Weights of a small transformer language model: MLP 704 GeGLU, RMSNorm before and after each block.
MLP neurons of a small language model. Each row is named by its layer, matrix (gate and up: input weights) and neuron, and shows model dimensions 64-127. Each number is 50 + 15 x the weight over its row's rms, rounded and kept within 0 to 99. A neuron's up and down rows have the sign that makes its largest values positive.
After each neuron's rows, "fires in" lists the words (lower case) most often at its 100 highest values on Wikipedia text that the model never trained on. A number after a token or word is its count.

L4.gate235:47 64 70 34 55 64 47 70 61 46 35 65 38 43 24 36 31 70 33 43 39 46 57 59 57 44 43 39 11 68 55 18 53 51 51 36 30 68 47 47 56 62 70 32 55 38 47 49 59 55 57 68 42 32 20 33 55 47 39 63 44 66 39 39
L4.up235:51 65 33 49 47 50 62 55 49 52 55 47 60 39 50 66 63 55 68 44 36 25 38 45 58 35 57 77 39 39 28 77 54 60 48 44 31 57 52 55 66 63 66 47 55 57 71 74 55 46 89 56 47 75 65 67 57 58 46 63 54 41 42 81
fires in: "as" 54, "china" 15

L4.gate453:49 24 57 83 27 65 52 36 72 53 58 54 45 80 43 47 67 52 83 45 42 35 51 73 35 44 53 58 55 32 41 35 52 51 55 60 53 31 55 67 32 25 55 24 30 41 25 71 60 56 72 57 40 55 47 22 53 57 40 70 79 59 13 50
L4.up453:43 82 69 64 39 46 32 44 49 52 59 45 38 43 37 48 18 55 58 28 57 51 52 68 59 53 89 72 61 37 55 56 70 52 45 61 55 30 75 63 26 43 58 46 46 20 56 52 35 44 45 50 65 76 63 37 20 35 66 47 41 35 57 30
fires in: "was" 89

L4.gate475:62 55 34 57 38 60 45 68 55 41 24 51 32 36 39 50 46 15 24 37 16 16 80 67 62 70 56 37 54 75 38 66 50 63 65 64 38 71 44 36 43 56 88 30 62 91 43 24 17 43 34 32 64 60 27 55 48 80 37 64 59 67 46 40
L4.up475:53 29 40 51 42 44 56 14 50 28 49 39 18 35 78 35 48 50 42 52 39 58 53 42 37 13 35 59 60 43 42 55 41 73 52 42 48 24 48 31 71 54 52 47 58 50 31 17 60 46 38 80 41 54 39 61 73 68 54 65 30 33 32 39
fires in: "total" 15, "ugandan" 9, "japan" 9, "japanese" 8, "town" 8, "london" 7

L3.gate157:05 55 48 67 37 54 43 56 70 57 39 53 49 56 48 39 32 43 37 57 53 72 59 44 50 66 31 35 54 37 45 53 44 50 72 48 41 54 44 44 50 54 44 50 54 20 84 53 47 52 79 42 74 33 36 56 69 59 53 66 72 82 77 69
L3.up157:50 65 53 62 45 04 37 37 56 49 51 22 58 76 59 43 77 42 37 30 41 41 38 52 48 20 47 65 53 57 49 52 51 44 88 62 63 62 38 45 19 52 62 61 42 52 53 40 69 59 78 50 27 60 41 57 46 53 67 59 40 45 54 68
fires in: "after" 18, "a" 16, "as" 13, "according" 5, "although" 5, "additionally" 4

L3.gate665:64 52 54 41 68 55 34 72 49 44 64 49 60 69 51 58 74 66 60 51 45 47 78 36 58 34 68 47 60 76 63 33 52 53 84 47 45 46 49 34 46 78 44 48 71 56 47 34 43 75 58 59 37 33 41 32 52 46 56 55 32 35 37 28
L3.up665:41 49 54 53 51 62 38 65 63 39 53 61 38 41 72 88 63 55 51 51 46 51 55 78 50 55 60 45 42 47 49 52 76 48 56 86 56 53 23 45 55 44 48 76 60 48 73 46 52 72 37 75 51 48 73 34 46 37 35 34 52 71 41 62
fires in: "american" 26, "began" 15, "germany" 8, "organizations" 6, "action" 6

L4.gate435:63 47 68 41 45 42 64 72 45 49 77 75 64 32 48 50 27 51 51 53 53 38 59 71 25 53 48 56 55 42 42 27 66 56 59 62 03 45 54 45 51 46 70 27 67 25 67 51 21 23 65 53 53 48 50 67 62 36 39 62 36 40 38 44
L4.up435:20 52 24 57 61 74 43 69 36 52 35 41 73 35 45 96 47 59 57 72 69 32 46 81 40 23 59 59 58 47 54 39 58 59 72 47 67 37 50 46 33 38 70 47 43 35 81 45 76 67 75 57 44 37 50 64 44 31 51 38 49 54 42 37
fires in: "of" 60, "identify" 8, "see" 5, "declared" 4

L4.gate19:62 57 40 38 48 67 53 76 46 60 60 69 47 20 25 51 45 30 61 46 43 69 76 51 50 54 40 35 26 45 65 51 39 73 62 29 40 30 47 32 53 37 63 69 47 59 42 34 56 47 66 18 27 62 53 77 43 59 49 52 41 52 52 44
L4.up19:62 32 40 54 50 46 65 88 81 19 29 58 36 15 49 59 39 54 40 55 77 06 70 55 43 55 09 59 45 52 51 33 73 78 49 81 50 79 35 37 61 50 73 40 51 51 44 27 58 38 44 67 48 63 67 34 65 70 32 54 52 36 63 68
fires in: "as" 19, "known" 13, "called" 12, "joined" 12, "founded" 8, "established" 8

L3.gate165:70 45 41 24 56 67 44 65 67 30 71 76 34 38 61 55 41 59 56 77 65 26 64 78 39 53 31 50 40 44 50 53 69 44 43 74 48 53 61 44 31 37 55 23 47 50 49 36 61 40 56 49 65 44 50 40 44 42 29 59 37 55 49 49
L3.up165:64 72 39 53 47 53 47 65 33 55 13 36 58 61 55 25 51 30 43 53 59 65 74 42 43 38 40 46 45 52 72 85 50 44 27 45 71 50 32 42 61 56 59 53 61 51 63 56 56 32 60 77 68 49 37 34 35 72 51 47 63 68 30 49
fires in: "10" 28, "105" 5, "109" 5, "nasr" 5, "nasa" 5, "13" 4

L4.gate648:67 61 58 46 73 35 47 41 51 52 57 64 28 49 42 48 57 77 66 47 52 64 44 99 48 53 15 44 44 42 56 58 34 51 51 78 45 53 16 49 51 57 76 54 30 31 58 30 27 56 71 39 48 40 70 50 82 30 33 32 36 43 28 23
L4.up648:57 46 38 42 48 45 40 33 44 21 31 42 64 69 68 71 50 53 37 53 50 51 41 55 62 30 39 63 64 56 59 87 61 58 64 27 64 44 27 59 39 33 78 54 36 51 35 56 52 28 68 34 33 69 64 46 30 38 41 42 54 59 54 37
fires in: "song" 16, "system" 13, "songs" 8, "program" 8, "show" 7, "statistics" 6

L3.gate667:23 21 60 46 54 67 57 67 41 33 70 67 62 56 34 60 41 48 52 86 37 35 50 41 49 45 46 56 49 73 39 60 29 53 54 16 42 44 53 52 80 59 53 30 48 31 58 46 58 82 64 49 42 55 49 58 48 62 51 49 13 42 40 80
L3.up667:55 31 43 75 64 30 62 56 46 61 45 44 64 68 36 62 37 33 43 61 30 58 34 73 85 68 34 35 24 63 70 35 34 57 45 47 54 24 39 44 39 66 84 55 48 47 41 30 17 52 46 62 51 61 60 31 73 34 65 53 40 63 66 54
fires in: "0" 44, "3" 18, "33" 5, "36" 4, "35" 4

L3.gate207:40 63 69 69 56 47 41 61 46 22 52 52 46 42 60 39 43 66 49 35 36 64 47 23 38 41 42 48 48 58 95 34 34 67 37 66 58 42 48 69 67 67 61 60 33 58 58 21 50 43 49 42 40 53 52 73 51 37 36 60 34 55 36 38
L3.up207:85 69 49 75 78 84 49 54 56 41 58 69 50 40 59 79 33 46 69 61 44 32 50 66 72 37 53 40 32 53 44 41 60 51 27 68 67 62 45 56 51 50 69 45 49 28 58 54 49 42 68 59 27 56 37 36 59 63 38 47 46 49 27 29
fires in: "single" 20, "singles" 9, "singer" 6, "launch" 5, "launched" 5, "2020" 5

L3.gate617:54 42 65 35 44 65 62 36 41 56 48 63 50 77 54 69 49 37 46 97 47 61 52 61 39 57 42 48 40 33 90 50 42 57 59 52 29 40 53 48 56 36 61 12 49 63 32 36 46 44 89 61 44 05 36 53 51 61 47 38 42 40 68 42
L3.up617:53 41 42 47 53 32 45 33 90 42 65 43 41 35 60 56 63 41 68 28 77 32 54 50 35 35 75 56 68 42 42 76 29 47 48 35 59 49 42 49 44 46 82 62 48 48 62 84 60 41 50 20 38 64 42 52 39 82 77 58 49 69 54 90
fires in: "the" 59, "television" 12, "germany" 8

L4.gate303:35 91 37 63 37 42 50 47 64 38 51 39 46 31 47 75 55 40 65 16 41 52 57 55 48 57 44 37 58 50 64 60 43 50 54 37 85 60 48 83 48 42 52 62 49 52 53 61 67 21 36 41 63 42 61 51 46 44 14 74 56 89 56 50
L4.up303:57 65 86 51 45 48 52 68 52 37 45 21 36 43 62 35 46 71 42 62 28 73 43 79 39 63 68 38 29 46 61 70 47 26 66 52 53 77 29 74 61 50 84 72 38 33 44 46 39 50 56 42 36 22 32 23 31 67 42 63 62 41 24 36
fires in: "also" 29, "including" 9, "played" 7, "include" 5

L3.gate383:54 33 68 24 49 62 74 74 28 36 77 52 36 62 46 76 58 68 53 31 44 39 72 47 44 62 55 58 50 45 29 56 65 63 54 51 68 36 75 46 69 56 42 37 84 53 55 41 41 42 24 75 68 72 50 37 58 33 29 03 39 36 46 40
L3.up383:47 55 33 07 72 68 51 64 49 42 70 73 34 48 41 37 63 38 79 30 55 29 70 40 62 58 58 74 57 37 77 36 65 43 60 40 62 54 20 40 42 40 74 78 61 62 46 38 43 48 49 39 41 75 15 58 54 59 33 50 60 62 41 58
fires in: "that" 50, "000" 9, "lucerne" 5, "explosion" 4

L3.gate444:84 44 44 34 64 43 56 34 34 56 39 44 52 52 41 48 38 44 50 35 61 42 56 60 44 70 41 31 66 59 55 32 26 63 65 77 42 94 48 64 42 34 34 56 62 97 37 44 59 44 53 54 55 49 30 54 50 48 47 24 68 66 35 54
L3.up444:45 41 75 30 33 77 54 67 36 57 60 56 32 55 62 63 81 41 52 54 39 73 51 59 62 75 37 71 75 60 46 60 55 53 75 48 46 24 55 38 51 59 45 91 52 50 43 58 99 58 60 37 74 30 35 55 47 53 28 54 47 45 49 47
fires in: "london" 16, "best" 12, "living" 8, "list" 7, "lives" 5, "carlo" 5

L3.gate44:32 45 44 46 74 56 57 69 56 41 64 44 38 53 44 55 49 68 32 71 30 55 72 56 40 32 38 44 34 34 28 52 73 56 39 32 34 50 69 45 36 59 91 57 25 33 66 25 54 34 74 57 40 33 44 50 51 36 51 61 33 57 70 50
L3.up44:53 68 37 58 49 83 34 63 31 52 44 45 44 48 16 37 33 43 21 52 57 26 33 54 54 47 39 49 31 54 48 46 55 83 50 56 63 25 54 59 43 50 85 68 29 19 90 71 52 58 73 49 65 44 46 44 55 41 54 59 50 50 54 39
fires in: "of" 55, "on" 33

L3.gate188:52 60 76 56 58 60 51 73 65 62 68 43 43 43 60 54 47 67 23 61 57 23 52 51 76 59 59 48 62 36 15 49 51 57 53 43 30 42 56 60 56 61 56 34 70 70 29 33 54 52 60 59 67 43 33 63 59 48 27 59 47 50 57 43
L3.up188:30 37 52 38 58 58 58 50 65 36 48 51 70 33 53 69 39 47 63 35 56 52 48 43 48 65 49 56 78 67 64 58 49 45 37 66 55 81 41 50 51 36 45 31 45 68 67 70 61 52 65 53 54 47 41 82 56 34 70 73 59 35 86 41
fires in: "also" 62, "then" 14, "t" 6, "letters" 6, "he" 6

L3.gate78:58 56 48 40 51 80 70 37 39 52 36 51 49 54 46 43 56 63 37 40 46 42 36 21 81 30 36 55 54 49 54 38 27 42 56 40 30 67 44 55 72 50 39 54 56 54 71 53 31 63 72 29 62 42 32 67 53 36 56 64 49 37 71 40
L3.up78:57 35 34 42 65 49 64 50 36 58 60 45 12 65 53 45 48 45 23 55 54 55 33 54 40 58 72 59 53 79 40 51 75 52 56 57 39 62 53 58 41 50 46 40 54 43 74 77 52 33 88 40 60 47 60 54 41 57 54 63 57 23 59 24
fires in: "as" 98

L3.gate271:47 24 44 45 34 89 20 51 47 59 48 14 54 48 47 80 72 71 35 49 72 69 45 61 44 46 86 18 52 62 62 17 34 58 57 39 76 53 40 61 36 56 54 43 22 56 57 43 59 88 68 77 51 58 55 75 38 43 41 90 54 47 75 47
L3.up271:47 47 69 52 45 28 51 31 92 68 37 44 76 72 44 63 44 49 45 40 43 48 65 73 60 54 39 63 54 38 69 62 57 44 55 46 62 44 49 72 48 52 45 60 51 29 66 42 67 76 66 55 44 63 50 51 42 38 40 41 51 47 76 19
fires in: "be" 27, "of" 10, "peter" 9, "power" 5

L4.gate640:57 40 46 82 52 28 57 55 61 55 72 43 51 56 53 62 71 26 39 48 38 49 51 47 56 18 66 37 59 29 48 39 43 28 57 53 21 39 59 59 67 42 39 62 66 29 42 45 47 46 56 54 55 31 62 78 47 69 51 59 32 36 51 39
L4.up640:70 44 56 44 27 42 24 42 40 49 49 62 43 30 50 48 81 44 72 30 38 31 65 66 49 31 41 38 89 56 63 64 60 50 40 78 42 47 60 61 73 60 56 36 48 65 27 61 83 55 35 69 73 48 30 65 56 23 59 39 71 70 56 42
fires in: "were" 26, "no" 11, "college" 8, "was" 8

L3.gate35:57 81 43 64 53 54 39 59 48 44 46 67 61 54 49 52 37 58 30 39 45 66 62 20 31 56 56 69 46 42 33 19 71 25 55 64 64 48 35 72 43 49 74 46 53 70 58 48 42 54 79 42 58 37 43 43 54 25 45 57 52 49 50 72
L3.up35:42 66 53 24 50 30 43 36 47 59 56 44 62 73 69 70 33 25 71 58 46 54 30 50 63 74 40 33 40 57 64 39 40 50 47 50 51 67 40 60 68 42 51 41 83 58 60 37 42 51 58 44 56 32 35 40 39 71 40 42 44 56 46 36
fires in: "in" 61